config = dict(
    n_layer=11,
    init_std_qkv=0.0151,
    optimizer='muon_variant',
    decay_fraction=0.944,
)
MLP neurons of a small language model. Each row is named by its layer, matrix (down: output weights) and neuron, and shows model dimensions 496-591. Each number is 128 + 32 x the weight over its row's rms, rounded and kept within 0 to 255. Numbers have three digits each.
After each neuron's rows, "raises" lists the tokens whose logits its output raises most directly, leaving later layers aside.

L6.down2071:119132141127099095110162121159105103086163142143149110077152168149169049127132093110134167116098117130078088172165141089091147095180167154148128126098116137094117126191154084085146177162119120088160148087133151079115128155181174216138085159154135115112115096060168120146173122170128146179
raises: " Times", " noted", " stated", " said", " described"

L6.down540:098103113144084131142154141080116164154107111067119157166130146060107165125118126147147173135114176145099144145099139146153145119132118120169110108081134175148122164108132106142102123131129156099115124102063125077037150186123052122125166210133100131131129159151111119159149123130183099079
raises: " \"", " “", " '", " (\"", " least"

L6.down956:197114131135122212171110103091162098110074099069153164112116141110140143091150087212140129109091087111107106145171098148132177144147154108184086129156142141094108167111149161131137181075139150092135178179111083119091151131146155175087172113146168095121101112082117132147091146098158120138
raises: " court", " law", " action", " Law", " Court"

L6.down1772:115139163146193166152111152094142106100119137117159098129189137135092097115165156083124109131176164135186192139090131132154141084074153113157124135125119130125079157112196150167146136100119194079081064161137129127196162156030103177145146140153139117149143162148161121106102099086171169104
raises: "ings", "eman", "ler", "ken", "ner"

L6.down126:120112148050153154172106113061146184100132146131147142108114165135162166084080102114184092085095102155129106104146075142138149129172136151155208137163099123075097139138129141101173119136120080113107108144124143133182112080128075072091145100178125068147124124112081061145154150101128095125
raises: " des", " France", " du", " É", " Sainte"

L6.down2058:128123111143141180128121120108110147139186183121117178112157124164120062203109175156164086132144104109068151174104118069049096156165134137104134131167120126036069102101112114147114155168158074161103156134097109109114116143139103134126114093144128142067078135145168109132155138073164110164
raises: " arrest", " establishment", " transfer", " founding", " creation"

L6.down1979:121118134153148060128077159092162112130119124129161096109149129144154100110152164150129114128135164134061193150144152105133152173144127111123147099108107170178096133169075062138198132104121107155074094103141075143158143117125153092104126123143142148110127184128150107134094150095107157118
raises: " following", " majority", " first", " entire", " total"

L6.down462:156110121174103129145150120146130116133148167101129151034080139181132128077163098169117119081120105070166149132126091170115133129125124116094135148128123147121040064141089147147108061169151115161134074131130112129111089103139130115151097129170140183062161120193139166133097126118141171100
raises: " other", " others", " founded", " established", " siblings"